config.yaml
vocab_size: 32000
activation: "squared_relu"
rope_fraction: 0.5
bias: "none"
tie_embeddings: false
init: "normal"
init_std_up: 0.0239
init_std_down: 0.0
optimizer: "muon"
lr: 0.00977
lr_head: 0.00562
schedule: "wsd"
decay_fraction: 0.939
MLP neurons of a small language model. Each row is named by its layer, matrix (up: input weights) and neuron, and shows model dimensions 128-319. Each number is 128 + 32 x the weight over its row's rms, rounded and kept within 0 to 255. Numbers have three digits each.
Before each neuron's rows, "fires on" lists the tokens most often at its 100 highest values on Wikipedia text that the model never trained on. A number after a token or word is its count.

fires on: "." 51, " by" 22, " for" 11
L11.up72:110106133137125130164183100180159184131165076091176094136073062148154084079167110186096145124163124145096076133075153153088106144156195091114095114112123120141090110144093163135115195118148091128105091116131126098164160101074102143140128123089155139188146142175099149088083121123199148134103190105169130140112068165184123091154120104136171175108168152091125096138107144012090114139158101078141134104108112092069224146126095128146162142120105112102119108149111136157107125110146126103181134169095083146145085136087146127085135162109157175139079190096142208106139156117178162137

fires on: " Steve" 17, " Pro" 16, " ex" 13, "ex" 10, "Pro" 7, "pro" 5
L2.up239:179175105111138110077147123149177085105139110146170147090139098120110107132177125153051163083161116074148069112132113113116077108174141133154132104156125112110118190155132109108120107109169152151113104149237108140102099162137072101123058191159113127076128127109140111071123137138169094115134104100128116112128172189141135160119078071113116150135142095166122041191157072104117136108086135201067125141128074132144094179111165119155123166117130139155115125114140093117134140094121156090144113130068103089147086076148202130127150144122126147130092123152118101144166114099136160081

fires on: " of" 33, " in" 22, " |" 5, " the" 5, ";" 4, "ing" 4
L11.up926:143136156186146135092122130151116129100143160175148086145141172115136129136135138119099140133158080070094120126095113096123144130061063141128184157117115131150120141154165120140177140164112150054121136179096065165141114140117158130092116141152136042137094196182127143189179109147155145119083132108137151185127138142145118117141094119185166089106120114121112090151148121101121064111130160173151157106133154132086122126150098113149125196121117199189148098135114157114062109101059127144132108174134150082127176087213144156152097072112128121185130035117094108108149093135142113145

fires on: "s" 28, "ed" 23, "ing" 8, " falls" 4, " decides" 4
L7.up652:164110124110087129077144147128098144158126117111116102144101179088188164141139072106092076168117083146115142126139139117098111085186103121114092111115079124136138124158089155134097156130151068091138104133126095089227167177151089125099081084160088138090132154097146074094087087098166133092105175078127177175138181132119090153110129147172120148162124136158094104104175162129158138123087150166198112136128091060105118157122119143103079163114109143175146110119134157109135130112080095113105119078120138104120155114132165107193129086111115201122142104150157077149129103158077146173

fires on: " " 24, "-" 16, " the" 10, " 3" 8, " The" 7, " 1" 7
L11.up57:104165097096127123123177130120109134106194201159130106137132110108086207178164151099115096171089125084153107175193175158165156108123069163151154156108101164169110152116138094135244100161127099112217110096156152073144148147108137136074171094114157186106157138098087059131171165160141161128147149132123123155169102150104128192137122124090024162120161118155126073136117136139094177142154160160171132143136126113148200202125099121168217086093104101127124133088088141114113152115139091114111143125186074123135074132111124119108119141111122130134070069111171124129098207155098147141

fires on: " |" 73, " times" 5, " at" 4
L7.up921:133114155161161209086128099047118116103081131140107104101136150139133114057114156153143080085113143148062141205084182150172142108084096174125139080133128059120162106136198184148196149154144166122106140136097141142121078126184186114076110113136099163159135121090125120148119156133088062116129129192163131129161120110154146095183119078187160120115131144123098025153132134130133131085116117154153117095149096124086101132145118142145116079118151105075152096102171121110178189126107135186128124113143106089170119095114138114102068118117116126129123084147126096135140144074114158168

fires on: " Set" 25, " takes" 15, " goes" 6, " finds" 6, " meets" 6, " decides" 5
L2.up934:152220120156126163140130117138104094149147180120149120128134096153100160121146127144158122134121146097081106115166105132142166100140148168133102123018106116145136103174110088156110066161190052134109070194120167099234079083125150129106116138179132192088068127108114108111102033086120173129106096113160157179071111134113137161126152120191140146104161175109100086078140113128035067118140091181154126123170122136163201135129191089185139156152157122085140133166124144180091111150119152119109146194104097094122142133199152139114158135146149143057098128139102145184169131142165132082

fires on: " to" 44, " |" 25, "2" 9
L7.up408:108166168072128126146164121077181099121120132090134057146086120100104132089085107149113101126130139101070131144171154132095086158184131133109152104163097166160139140164170131110089163189147216148134148159171161079093144158168105116113119103189143109142064133170156157136150130183142170114160114126141150196130093204180162123123158175161116152127094148135132116132081177082128066148205161080112097141125122137126079094110133089131148161137132129144139145135131137113129108150152126133099159129067082093192107107117125105184092117162112108140128208187132133143149090159098133101

fires on: "s" 47, "-" 5, ")" 5
L7.up873:087122194103144088074151133165101133124163062151089169116172129155137137157153111176102077089189114116147159159145105124134122143087125111122089141127090062184122125146129135151168152131174096149182185190138139103206146108151106120117155103182119122102103109182117071180082111083126100172134060115105176148124132077079136106176149153108133169117115095159117077112113158167057111158127100105117175121163116101131206156169137103214161143140189118167118140107102142113067149087175149171082168109101133133130161134099106106214118187128143095137096132051094142159179095097127112150

fires on: " at" 40, " –" 16, " the" 14, ":" 13, " of" 7
L7.up312:126073129091160081102089107107065159151146152103135085064117112053148067152116158095138125103137152120091106186158154086156158132075139127154169106120175141127100113183192150124070120174169155074123176106144100052092123158119124138165090153133154141133131062111163110093128101127120169156103064069109164121105094160130140104129134131095238169152108124113069165116133100126117123101081098141142138175103171172134118124169107075124117055149125160114084151194129084162092109162098149122183105158172178131163123134148158152141080182123150141154137102091115153146075120168078095094

fires on: " the" 44, "ing" 6, " earned" 5, "," 5, " |" 5, " whom" 4
L11.up1064:119108135131071159143086106100102100172158108147118106147136158095178157153126109116128119202099125147089110087174150188125130131139123119091157116144146136139136115131116023127170129190112153112149124152129158138159134069131114139096103132106094144071183159199159049197189160143123150134125155101156119092086092122114100182126138188090127110154118112103109150148108103086107172115146121111158146159115139106099124081124171133096139106139140141112183109055101157105183150110089134122196183095149137043130114146092118108080159123086096114101168158110138122085149134108122113081

fires on: " to" 23, " of" 19, " in" 5, "ed" 5, "s" 4, "th" 4
L11.up1344:146144136156167099109108120100177123089167100108127106112137088092124113119132150143172084179163082142162106120095154131158184116083121121086163086128156078112116170163125102150120131139189163131155137132138106117116108074075126107087127146135127094187125159134108125169221115163130178155144114153106138136142071158162109144162161166178137217128098134167117171135163156138124076138197099110110167143074152045100081100132092113184151092095105184143081088095114144098130113143108138115095085159121094141134156134118172029143094175129087133098121168150130068126110092091103154183

fires on: " and" 32, " or" 11, "avi" 4, "/" 4, " to" 4
L7.up1457:086135116101059179129202145169121094159127118118113067098156118129105116135165112075070156139129099147145204105109173153089080149116156185096115106116139166159122162157188148155130130133188175101101110155140100149132111071134065112160113065182121148112118150140068119152175135162161120104137075158120118103170144094156120097153075151138095189126046163113076100154104100134146131187123140145138132066144129178131216142126177097123124130137107143115157129182104135175074123211207141097178122199069153118095099103078135205162123119161132139162102157069139124167146094125119109082

fires on: "–" 18, "," 18, " when" 9, "." 6, "–8" 5
L7.up305:122172136174197129138129129145133119137176110097169124135096097096179073125105053126120127203105115118203050101131104159139115151141097100162112137119086068159156127151097046121130145143197114172107078162103150096159119088125155093155148133127139101087134160139158136139164096117151177127055158070136142106207113173176108153129130142134134118163081134133117138129156127127075107140099152162159182187108128138069135149127128112219149142141081111099087120086084108143150125087177125114118052149121139159187214124155105130132124123184141151145094184061176131145121117147174126205

fires on: " of" 16, " with" 13, " for" 11, "ed" 9, " to" 7
L7.up850:104101091156108138156160139144080137177081163181184113118114145173144204071139118142115167126134102153090114088150141106118136138133095061113117153149144096102120146121092160147125139097111122151115117119128173176164085129135125151131127091099136083105129138179077126114080077137181151152164204150184106169165061079166107091104075121109119106072151134152120127104243127133096113145085154137141163179043190103121118115196116130150100094108129200112050168073114105134157143064137159141115115143137110118114169101071164104123144126126125116124178139142147163119154033135098143184

fires on: "-" 57, " II" 7, "ion" 4
L7.up1161:169064135090146145068148142133078167176168042091112069133147138091143086145189127137072149125056087078085079101135150113147152104140066196168077153093124130105181148106149156123146126150135130145174148130114079077134142090150189160115194122110124088154104127142142090088129122100136153136185088128149162152165129078162112146133158100161094125160067095111132137110123115108055140127165170117137137127143057215134167120123115112173138159093175106138165077071142085159067080165139049166144124084111142133191089131194151155185156148173161138097103126105119117081166098127130136127

fires on: " of" 30, " (" 26, " |" 15, " from" 13
L11.up1244:196112174121135142091148102157127127104185127165116068168112113147138067127116137168173149088104142155089122109111151151082143110138204112095117145167168127155155164144101125102081231144081103143204141157098164151162160171139187165083119105141072103155095141131209107129142165140146148092086178151150094157065115138126174157115114112066147152165081140185143134115118139103162203142127121041131126077132123126142215148093156113089105092141131132128142167124243115119195190178111123147141127090064147129158160075053185160143129170124081166161092165112149137126146120123105126077

fires on: ":" 18, " work" 15, " works" 9, " Title" 9, " |" 6, " track" 4
L11.up861:168118140171088188150150140055110144181167145105139105159118085214080143114102120142149105086165121161151127145126160126135117144119146093119087112104156064082100136167138149176219095154152144149178180140094107156112114163089123129094122142118098182116151087084141131096101124064107118151175081098119117144194101181178138135107155085093166084136141159174090112097150175164125151154093151148113123173148126139121151114117118191134098117143113172170107151130100080126167144111125130117192188150132101103136097120163134104168140147126137203075184113104125176081139142084072127129

fires on: " of" 23, "i" 7, "ž" 6, "t" 6, "u" 5, "á" 4
L11.up975:196108124104105156142156123160088140165150204153146087089105132090151105110117098138142120153171064088125153143143114151136125160137094126090083109174097106128158079120125176133153141158139110201153078153081115125138150191146137141149163118143143131147130096152108150114116146136128074108146173194129189103110148114141027110146098159105188159154177146146145104065118156141141164169130120105158139093116127123148159184094127054103181124156083094182097163169125129141163133152129103114123135122160178103084176149134135077153192117113138111160118099109174148150090149092115172119

fires on: " a" 49, " an" 10, " N" 7, " Ber" 4, " |" 4
L11.up907:133114118179177154091078177181102106192134122174108166116154182189139099180133172148101093156129144086114132110046118129119093144118117153095100092091133180169133126172109191155129096126078147132153111148105135120178174128125177102192106122132127122094128083117130121103122171175186173072132125199141159155124118126136164132116141116149097097110096121139116120181153120091115174078141126128130134109121140088081125081186135099165144117113122125165165106102142168133074058163094094142062113097074156108112170139094073189072068133164083088136158112126147086207109132145090117103

fires on: "-" 30, " |" 15, " –" 13, " -" 9, "–19" 5, "–18" 5
L7.up764:062112104152173127166160118141154119176161090101177072100091126157112135086090134077129147178154123098130160037147054139126106171077090140131121176148106147063137181125185094137151147239146124146088133147180133096096152103178154107069156098151139138106096149138155079126137117106144162122139134126038090114138089139147161104194115166102123182202204142167174126164140144155139061111175115135108125082094154117130128138155120064132161104175186069135074147121079098122106125184140086107114086088191125130113121077155160144165126173145137129170169152119139169116128139109131087155

fires on: " in" 47, " at" 8, " •" 7, "," 6, "-" 6
L7.up608:115167100051058173080090178082155102181093142129061157181152098116091155164103170176132114100072117138170107095165122139126103110087125097130134103130119141126085145176148092091163165169109151114137076116140179110110151160193108159104106152084140148108145147094148110118104160161116145119184153038074108130175098078168123151133137170134158081115112106099094143094102139156100099156088137127153138073145141214118176084146114088139170099102050099183159107189165103140156162155164151119153096168112128152081104109098131101109146128124126183111146144094105113128088169118138127096

fires on: " to" 42, "–" 25, " and" 11, "-" 9, " -" 5, " –" 4
L7.up246:109132144148150099130137074146126140125169097123142127121111118105116099100120092109132126135158152092118184155159109097157138116151126143149117143152064157125150165151140133073167071135166092163146109132149226134132131105172145103108114117172108102157148151148097151111134147186168146136188097110037111092183134142165155153151146112152106115100089126152156075164183185160152098128127138120074099153076103109136126102178172119158141181145173170134154189121065117094124124168141140079108139194130141105085101065185146161151123153164137103086079150155137161138140125170105085158

fires on: " the" 24, " The" 20, " those" 8, " These" 7
L11.up1085:121087094104130179103146176148141115145097129063162122167147125084135055117098151133078094137135147114157158159134119134117125081182140072100104194172115140131176168128128157181097138192100133124157099132092127176184160129115134106131168076174138145174188106211125112184171114122112142086045111160136177095138147130126112150101172138128118147119149083169122178078165155101145106132074177090160162136143138091173157144133134078093162141052173121100143134067128098126168142079141123122197159070134161144098151100068120092120109118133121121136153090149124183109087187165077140151

fires on: " in" 19, " as" 15, " at" 7, " with" 6, " on" 6, " and" 6
L7.up977:116122103068100113123148151190109120140130120107121111114166124149130110068081112179144128169100103135100140151144168078194099105096146149142112100163152121138047142067167126125108166164133123094162075120162150061110072136160153113128143136129149127191118111088162101148086124156104157083041106114099145121129076089128105194124130204114137151125166122136091121094116175093153108139103174091074135115147175165148116087090150099164117106129111093130199164176102160150082078143152114103172084107124108121135134114070148114118135082036146131146124145166116151142110132095130131123

fires on: " of" 33, " Ireland" 8, " China" 7, " United" 7, "1" 5, " Chinese" 5
L7.up1527:120106191128180088138076106175120110152126152125145060147119096154098095110125072114185057094104096130135191094110133125106173125123068102127090128056077100124068118127116197185111172151149173105192100126121059119157083102105115121140014163084155189106129085112132130104171166121156119113123159123128155194137111090140117141090121184140143103117135183117119078111146157115145185150159139120139128171100115127146183173154147156156150178158113103090136134132153177072129146156083128120134133169129160152152128162082086154121201202162121122113163124132139172153112170148152113134

fires on: " |" 38, " to" 5, "|" 5, " prior" 4
L11.up976:134093154112134126144054163143107104140185097118147155101101069227139212153128171098131194110146113076163067130139175129113115140132165170115086060109109087121151161172130105140111206125056115117133161116106119119103115072168150134103166117134080160128094077147123182094207101147167124086143101111156089152099161173175100118107115131157155125099114091137078137142094115155109150175093173151107165108105128161117135125128060171129128107173079125080158135103151125090123095111098106158123076087139121125107121143126117110158134145183127089112168105151144174141172132163125172155

fires on: "." 44, " of" 35, " to" 8, " the" 5
L11.up453:113202051153099148077083168135109108100080134152125126089129133142164126123192201162135105179143040074098073087139172155161125067156119076088160134188111132129122110137117147091132116100126149086116096151153172136134110134130149155050112126149161110174052163142101118152111152128167137100119157146103109171151107178105095087152139107173177130082087109097125106128187143141141122086149172089135110181090119092119159115153112084166072148111133125155106097095122143131122111111134140171102120142155156118091121145151147133122094131116115143142135050104130134111096130116123125113

fires on: " (" 36, "-" 35, "—" 12, "," 8, ")" 4
L11.up481:142091110132100216186114141132155148120113120108118105090062204138245134125146136144134144136157124080180100123140108115055167137080132093141143150131129100167107099108063152152155190114144132139088166088146118141154107098067086167131170131114133144125132180128118181168142107140136164074117129114104136099113139055155114094180157114113072106094144110140139107168133173054112137104100100101174115126138101148126138119102131152056151146163123119136138114113111119126140126139135120084092117139079113203103139142121199103096109104184138096137150132120158106093136149127157138146

fires on: ":" 83
L7.up1183:130110086147141166143087134158099087135128145120180110167117163140141144128147166133092122100083101089061139139111136059136137128104097040178139121095150100111134148141125131110090156085097077163140119160123123129074144167101051200142125103126082091134152169110118180146190129103180098077109142105114119091151111119137153144064113064137149145093140166096164128105157147142150186100124134123105161154105119138131134125081133165058143124158086098126116122125157088185117141110171113118146109091093134171063098097130165134164077116092197108074126140041163144111154183154194106111

fires on: "s" 40, " dis" 5, "'" 5, " son" 4
L11.up1384:055140155144125113102122156094210124147188108152158120153129117109099153151138138144151111157120157112128144106150119159153180191105138098105120152085087160125155133096088122114099088149122066193121124136105113164173069158109161119100108106175171114120114134146151070170091089141149092049130173144164093172146099124150093134121157068110140115178136121124107084166135139146103197142123153062150086132154093091167120168108147089145218160163130110154162098132142140130068129132091147120108122148085162108085119127152089179165129182162184111140102101082132112095119061129098170096

fires on: " at" 57, " from" 8, " |" 6, "o" 4
L7.up447:154143120076172113110115156134052114129170116106094111103147124129138120102142085111132100169125122111111119156183198087169057161107140162135113052113111082109154105116135110149169119148150124132101134124084157053122124133137178116171047141113109115157127098090112156152118072140145113117213075083123127085168152234195172096139154152149161131146147185090139124143087136129086102123098111113129167142131156137113145150154063123124139044121165104082113175091156121077161183207143113141027079129140102118115153135123170186083102119112150150170149203086124148130062105202118149056

fires on: " of" 17, " the" 16, "ch" 6, " H" 5, " W" 5, " La" 4
L11.up851:110157120131182181157133059117197088094191095094118157100133090116076121110082138123247135105127162076066102191127182181161182099104145120091166112209136127137115143190134167156108125170120129106164145084156152144149156044137105126168116081113148064108135106095123140124122144083073140158095162078126195101135109152127185116125156126155126155171154109168108180133155142204123156148212108065158146154118114080121178154115092109105070078118190095139124094130143110098142137158076126068175078119144194132105156123108118103168131159126121154160067078171158198134169133094074106173

fires on: " |" 44, " anti" 12, " about" 9
L7.up784:126082128117119130141057155172151131150128115157118154106084159175120118156143171127163151174108167147096177075134097162110103144088169110082174126127140146108162124130089087149117223131044131144117117132085135162121154128179159124131134119098133124162194140153172129103177117141170120100152078076102151123102142158152135151097090164093146105142147124126084127103120155122126209062160090147147108110169206147144158180119140086064096083174101161151126102116122151177169117137121091198201131081109099080044147127080087103150144120091110151164115107164130096170091127114128136142

fires on: " he" 22, " the" 15, " there" 12, " they" 8
L11.up1386:088104148114120143117138130131132118117104177110111163160116080135152127117082148175118137104134077131145071094103170129104139178103105135102093094134150136127141118172129171133138092126126160131101132177148152112126096174160158170084109123152134093146105125163154124130106153153138188109085073093062084104145160162108157151125107123148128188138125094089118150131134125124160157107081108123192179121150166120131038138187066098146161159185129150141137163058190141163200152117113125086076169103109163131117153145049115119103144135088144122157201080118134062128146148141103091128

fires on: ":" 34, " are" 18, " include" 13, " including" 11
L11.up858:137131113121085200183140145144143155176119095082154118165077106113210143114093117074106112101114174142147139110102120148093151118205151125128085137059161120107124108137127182122166124139089142109134117156154172129156134109121177152149063118154118151158179106073095136101140098162165172101173101167172094143116104205119181135105082145145106157129143127136111123173171145122137192147158098163149179145088149166158112130173159147113189129100066122112128130085081156184080130117123131098116138097122075128130075121123153156140108149132171089151116069156179138086155132140122151151

fires on: " the" 14, " in" 9, " The" 8, " to" 8, " two" 8, " a" 6
L11.up46:111114144110115132066061148114136084146200183096135066166096134172104144143129101106130081165130126127186102107095132189122129054163144075148112225137091086112152120171160133141120161158125186111140093121161048143129113174162152135133073086192135134195155153151131157170150122128148118137150106174100140100145146143148089088119129085164043102160148202085084084111137161119144110141092135115132169132120117098141096160184135146149122067117152080145171169094113170102154180203184159070157136119177162140102093093130157127071120139159081197093147128129128133111084157114116155181

fires on: " de" 42, "." 24, " |" 8, " De" 4
L11.up87:143142175126134120183131189135202134111191124155115087147127112188160072110150172146169118192156138072067124083122165137159162149192126117128137124087112113150162126143176189118089174119113141148064184149113159140177119114119161114157091147135129090127144170107124151148111116154158090125144172149163123123150167140124094158181148114087170155126148136143139097157118096050126142123115162147155139168102097111086097162143084066100187119144141139120130191171107088134145090143127156136167161151074162169144108185120096086127086088110148155083115164142151116171137188150142120143

fires on: " public" 20, " Amazon" 9, " Education" 6, " forest" 6, " educational" 6, " agricultural" 5
L2.up78:139120158116158098128115069134129092130104098134197155107122158079112161087118169178140098141160142115112111083159186113155081154110085111154159082191116138100112153150076121129175098082110108142135109169155132068104114122109133127158108115112118137142114111111086125120203112094185099108127181116055098151173146133156121075054080123061182165169071145114128103150163171153168137128109165149136150138139129153167149195130131096085220157180111157152150148193151185111150088098105106104146098171139150089148096088114133124137130157154113119110133141074158118110116148179160088094

fires on: " |" 57, " starring" 7
L7.up530:171187138115108130148164169120097182106078155131130067132176164156183149166124126089100115122136105128116149089159117142102142123172096182136144070107120085170183153135175172126117163175166144158094133165129077157172119163130160145104126153120121182203134156100143107089129165178093089092132046168156096117152076177113163139138093105140119150142139118117151090086091106118144163112103107113104135060118117113145146155169105170087121148089149100122128099088103125155109112123106162171100162120215138120110127115099184150156106115189161116133164091086096173091116168128130104114

fires on: " MS" 16, " micro" 15, " Col" 7, " course" 6, " magnetic" 6, "mar" 6
L2.up367:159109117161153123154162091126161184078085183079132154135118131124109157179113124132107067057144117114089131162148161175140145086169170145081119099126103139098157218110124173149121085098114080120133134190129168132190141153112121121144172159171114200103144123082111124100048127151134107216113123134135158107151141151117143176116108089119182166105112157111075096078109065123120173142152140126177122084171151161155114130188136197079116158154115160160128122108191114160139117112096154142092150137154147076112137203122092097084118114091147102087131170126122150103101166128124109133

fires on: "-" 72, " 1" 4, " &" 4
L7.up1507:082107093112139069188161150111138067173129131062142104103158149106096155178120050121155197148042130110095137118124086112122103086128127132109141185119112112143174135135146146125156129100127066183128129081167168127114132148150150164111116113219113142110131078091122124122152115083125085098152133165062108125120123122100123135138081134081165118119113119104169163114209073174208163137106095119140122134120119157194084094155127067172134157107140126073109103119089110122140141087107165099083140143085171082102100171156173168144114148117102190143126115101181145138118101116128086115

fires on: "-" 94
L7.up1304:090179060086139109187120158124110155185109072168120143056073157087169154133151117071064136166091116094099109142133099095161176215151097115095084138131149134088101123095139168149136069145123062166103046130114123116133088053164146148100116096160180104123142105144164094139112138117175171095099089145132136118124131154144172121128117114115130124108106126100152073192127146144136072134135180109112157124126128196153147144162103083147163127048148143177111109073113100136092119116121090122089111161157134114134096153186113170147062160137134122141126183132152095088136105150077151127

fires on: " of" 19, " on" 15, "o" 8, " led" 5, " with" 4, "|" 4
L11.up515:098139101147119095159167163149096173113140120146159101132095132126088085086049068146195154176106097109097144122161142108128060095142169144154147192146124048066134129131113110145139114107088143172093125054107156100154129148129153126137193153139175113119063093163130171152146136139171134166142169141132178151091118172157123161164133140133136105139073171130118164152135139114140139124104108091204117079174067143156053148180092121073163200153136125092160119115163091124141089143127186103148104093146137092143097146135150150149152164095190110145139066170130105133133179129104135169

fires on: " the" 31, " of" 15, " was" 8, " a" 4, " |" 4
L11.up661:137127161100137148165141087148139136152150166173147108183103141098169124124163162191158186140111128142090103068112110079163147135118195043138152081139104158174119112114200104129107114155073122069107116162113125170152133154094102099135130093078127078159135172131094087150097133154109128159094098127062130197117157145079101158157093135045181155149180076121093130088100146119122115143118165134127150175177105132098130150252119115199128156129071129138159145124099090140130095103079139130105115122202138136100120155098130115140149125130140133074099147080121193170133185099135137150

fires on: " he" 18, " it" 14, " year" 9, " they" 7, " she" 7, " I" 5
L7.up231:063154183129175123148176065137121149141127122124128122157131148106144151180167075127106129106162090098134121120115065108100113142175132099124098098082082176188120149168152156145116118099158092108155110100131075150090128138108143168138114095135116098125036126107056107127096132173136141144132046102086148150131150178120156159086132087140133085144126127113112138166150168067113239107142101170125162149196114132145097147121114110151206111125138174118123115067091097098152133176094128142026158083124130102174157119086088129166124137133155062091199110132114113102139123140108140157

fires on: " by" 23, " for" 21, " of" 18, " with" 5, " |" 5
L11.up160:083109084116097073086177130171133195131129160128110121129109076086072060142153109195169098131104125151038156058118110154136125096136136098130064157166116133202090096076115123113145155064136093104077101087160098185164072102151147135093107136137128160152167080107155127140149086080168099141102161152106189173144152126136100084173150129079088113143097149108085148174167140105147150142079091074123214130101129063108130092175121214118111118121166158099113100165140096118099151109092195131170081147146181095154114137145155094115140150145191138179135132094065140126116157143141108155

fires on: ";" 62, ":" 12, " (" 8
L7.up132:075137144202095140202088127151167119160125084089143122126129091160084195124193105141125120126152106125145147093080118124137136107110176102137155092054097105152101106124152170143175167110162117133131121143146120137112123134158127204116144051127158141146114134067093178146164137173135121145105092160092126189144106045119138104192160054191180083182133133117122160168088103128125206092114108131045112082111185170143121073089122116092159162173125097076085112085162087082143114059141065085119143185085197141127132110186240090106115151150133154119102135083124100142115113140144134171

fires on: " and" 23, " from" 11, " to" 9, "ing" 5, "et" 4
L7.up347:147128151177083183105145132132107090162127160161100126119106192114167120154099156128147109128078207120125088128109204113109132121092104112103143124125097140147143178170118140085139123145114204095174139113145124117149115121147149138133162147179116110096145109085111101141146099164165062169069182170070072135099160123062121097169117145118132196115113122069140082122154165062164152179133084165120152120161157175123149111118124075113139142122104105170074165113173129162148139186170134191164095128146107121143127121146146165127112148221138133141120169113120160158140137144156117087

fires on: " in" 28, "s" 14, " of" 8, " |" 7, "ch" 5, "." 5
L11.up1088:119157093061137101110124159126169161090116129114098179116161137060113092129179151178154098065068186119164043192131160139134166090079116138145137135194150083092121143126076103151146082150173117119145135135116161116124156060074144104133119153119082131070112128112133056115076132059088175081154121106092131172130107165170135120148181147130179155133142094079090154190137136148133116108188124071116132072131136151204120147118103070161145180125147142086183116088133155172066169078101140188183134162140191145106138213210130178094118114088112109144121123123134101172109119115135084147

fires on: "s" 26, "yan" 20, "y" 17, "z" 9, "ing" 6, "iz" 5
L7.up633:118102100100139115144119147094186122082080135103099139107094182101169198192083108010085160127101123090138142130112136100128089080102157114081087132107105124113157120155112179181112119089113117083163136121170153174163108132125107170097157151179071167076155105103128109120092144134146161182104163178093168137137174173147151123137166099193133175134165166143161119133203156134118129108185115115101149117192143106144054131184130124082163124121181117155151128102121150127098108137120100194142106085117111112100148083116084152112143124146129114131115163163060115073052104111173145138

fires on: "," 30, " in" 21, " of" 14, " from" 6, " the" 4
L11.up1226:132137125107170187132169162122115156176126196152153118161130135112127116097092110134178157060142123097128128137071142081159103111142107112092191091175144080150120079157144124125181196134103110062136113142142119185120188151172177143121146138172152167124134143179129092126142166103134108073138189138123160153125082115131058130154096103123180122087115149093129159131147150098116169163123153153111075089056127121159119120142151125132140116151187114115113123068120106141145134114148156123139107118138153102067172136176213115120160047146075172134080034140144122164129128134081112164

fires on: "-" 65, "=" 8, "===" 4
L11.up1242:116162148114145136145115117143136140145098127121080130076103112135116170152122087099131093101140088102086112140168136126146157097107094126101158215097181110146082082107132176162170145124082119120104120129129096162103192090172110167114139124177103151128085109100175094132093171167182163085151141138097099079108131150103118145165113079139122143129072133101153155148186143125112093132196170147142141134082101150124077100117148098168174176107131171139164114104088177183139144090097183245139154135096123170079159115145115144127141158118096136136204160086102120095140101173136123125

fires on: " be" 19, " the" 14, " a" 9, " is" 9, " Photo" 7
L11.up1241:129108140136136075125157054076173102160104143171139123137125103135190135140170130131143150148149222113173114136145203140115136070144124084195052094212113103166209171141131084097106144142151142110136132173096163123122078145125102095128104148172141163151189146116138118150138140140061160107171076170083133141075138096153117131158117121183114136128129068154135116171142154100127123107111110111074105127177144123086143147133121101205116191022092108120143131125146079092099112145186166134110118082170079130172100164146139094135096115085098148118061152168143119155105180078151151137

fires on: " 1" 54, " 5" 12, " Turnout" 6, " 8" 4
L7.up1009:092090121127157134171089155193118144143118125142164163124158129111075179058154094157124136092144148138096109149136131118160179181125140175159084106143116152142168115103122108095137171119088152135092195147160180029137106151120127146127085191183117139179164116039166113123133082153156157107166119151096137160100157152087129097132067113124096126133131124126140124108140071107139159139136171184091159112155072088170116132147130090103117174137115188109149109106134161105188054096097139083116148063094158175125121128137154141219152104112139184130096134099116096089119142119073103158

fires on: " of" 36, " into" 10, " |" 7, "al" 6, "a" 4
L7.up1401:139110119087188114112117123186145150151147124128106123165145131089085126167118104141077131108124070127060076119137153104133121175162102129126116111165147157146122061129156128174089125132114137128124096102125108134120161156113115135175112086088106083115093132166121148169109178098159064141148193130162152186089146108122134153118107122124139126167111168169140124167103109182165094149112129097211121120182131152138112108168129139114037192088124142115082090104095129126135099140047132205099115132154109143167161099138093094159129134113154128151104104095121230104156140139087183102

fires on: " Ar" 28, " back" 19, "Ar" 8, "Background" 5, " background" 4
L2.up907:088130120112100176104135093084091094152117203130115129085149190142139157132127212141155150177170097131124113105140191138255061080138156162128102147155094151114156128162120128195172128126144140132154153134182134086113133096129140116149127039165106116144109142132136096102122146109151173138175109121150132178131155110137125182094141157192148146133093062123144105188129099139160155094149134147134140146211168112149134108096145160144098147132174143139129103173086175154079136176094118108096122105126133122128121184146134117096133146105134135077128151096151131152162135165082060109

fires on: " by" 36, "-" 10, " the" 9, " of" 9, "ve" 8, " he" 6
L11.up410:139062170108152113141127112137203156077103120139136073099067096140087122167102113115130102116113108114139055158077116175109192122122159148177077164082134164123137143153149087147122129147187107134169082134135123090129114143156124138176069120100130139100110103168072114125183107157141097123127173083131148177122144145142148151098117133171100111120054109164083143088135128170112109178145108113218126117141177069112187087131168136102083116122079103149202142115138149147187128135135122128162081118112180110161127098146096078160119091103157092122122117112080143135123106099089171141

fires on: " the" 14, "-" 13, " of" 11, " as" 6, "er" 5, " part" 5
L11.up1046:090120164192082083160096086146105087115140150150114055057117111084146130100084133100160116142127074052076093117134121092129133120160181175108131147132053108170089124148099157146107184109086108145122124176126136201119080137152150147116067099058095142077076109140177100079118085093128112154128170125056112136169095152116167133195109116070132090118067131165053133164185182099125128137152133171156132140138175121103121072120115120138119123125167109079120080132209147149187098133100117122141130099109116113106132147118103160082094159153100113087128181123069160106162111189130080100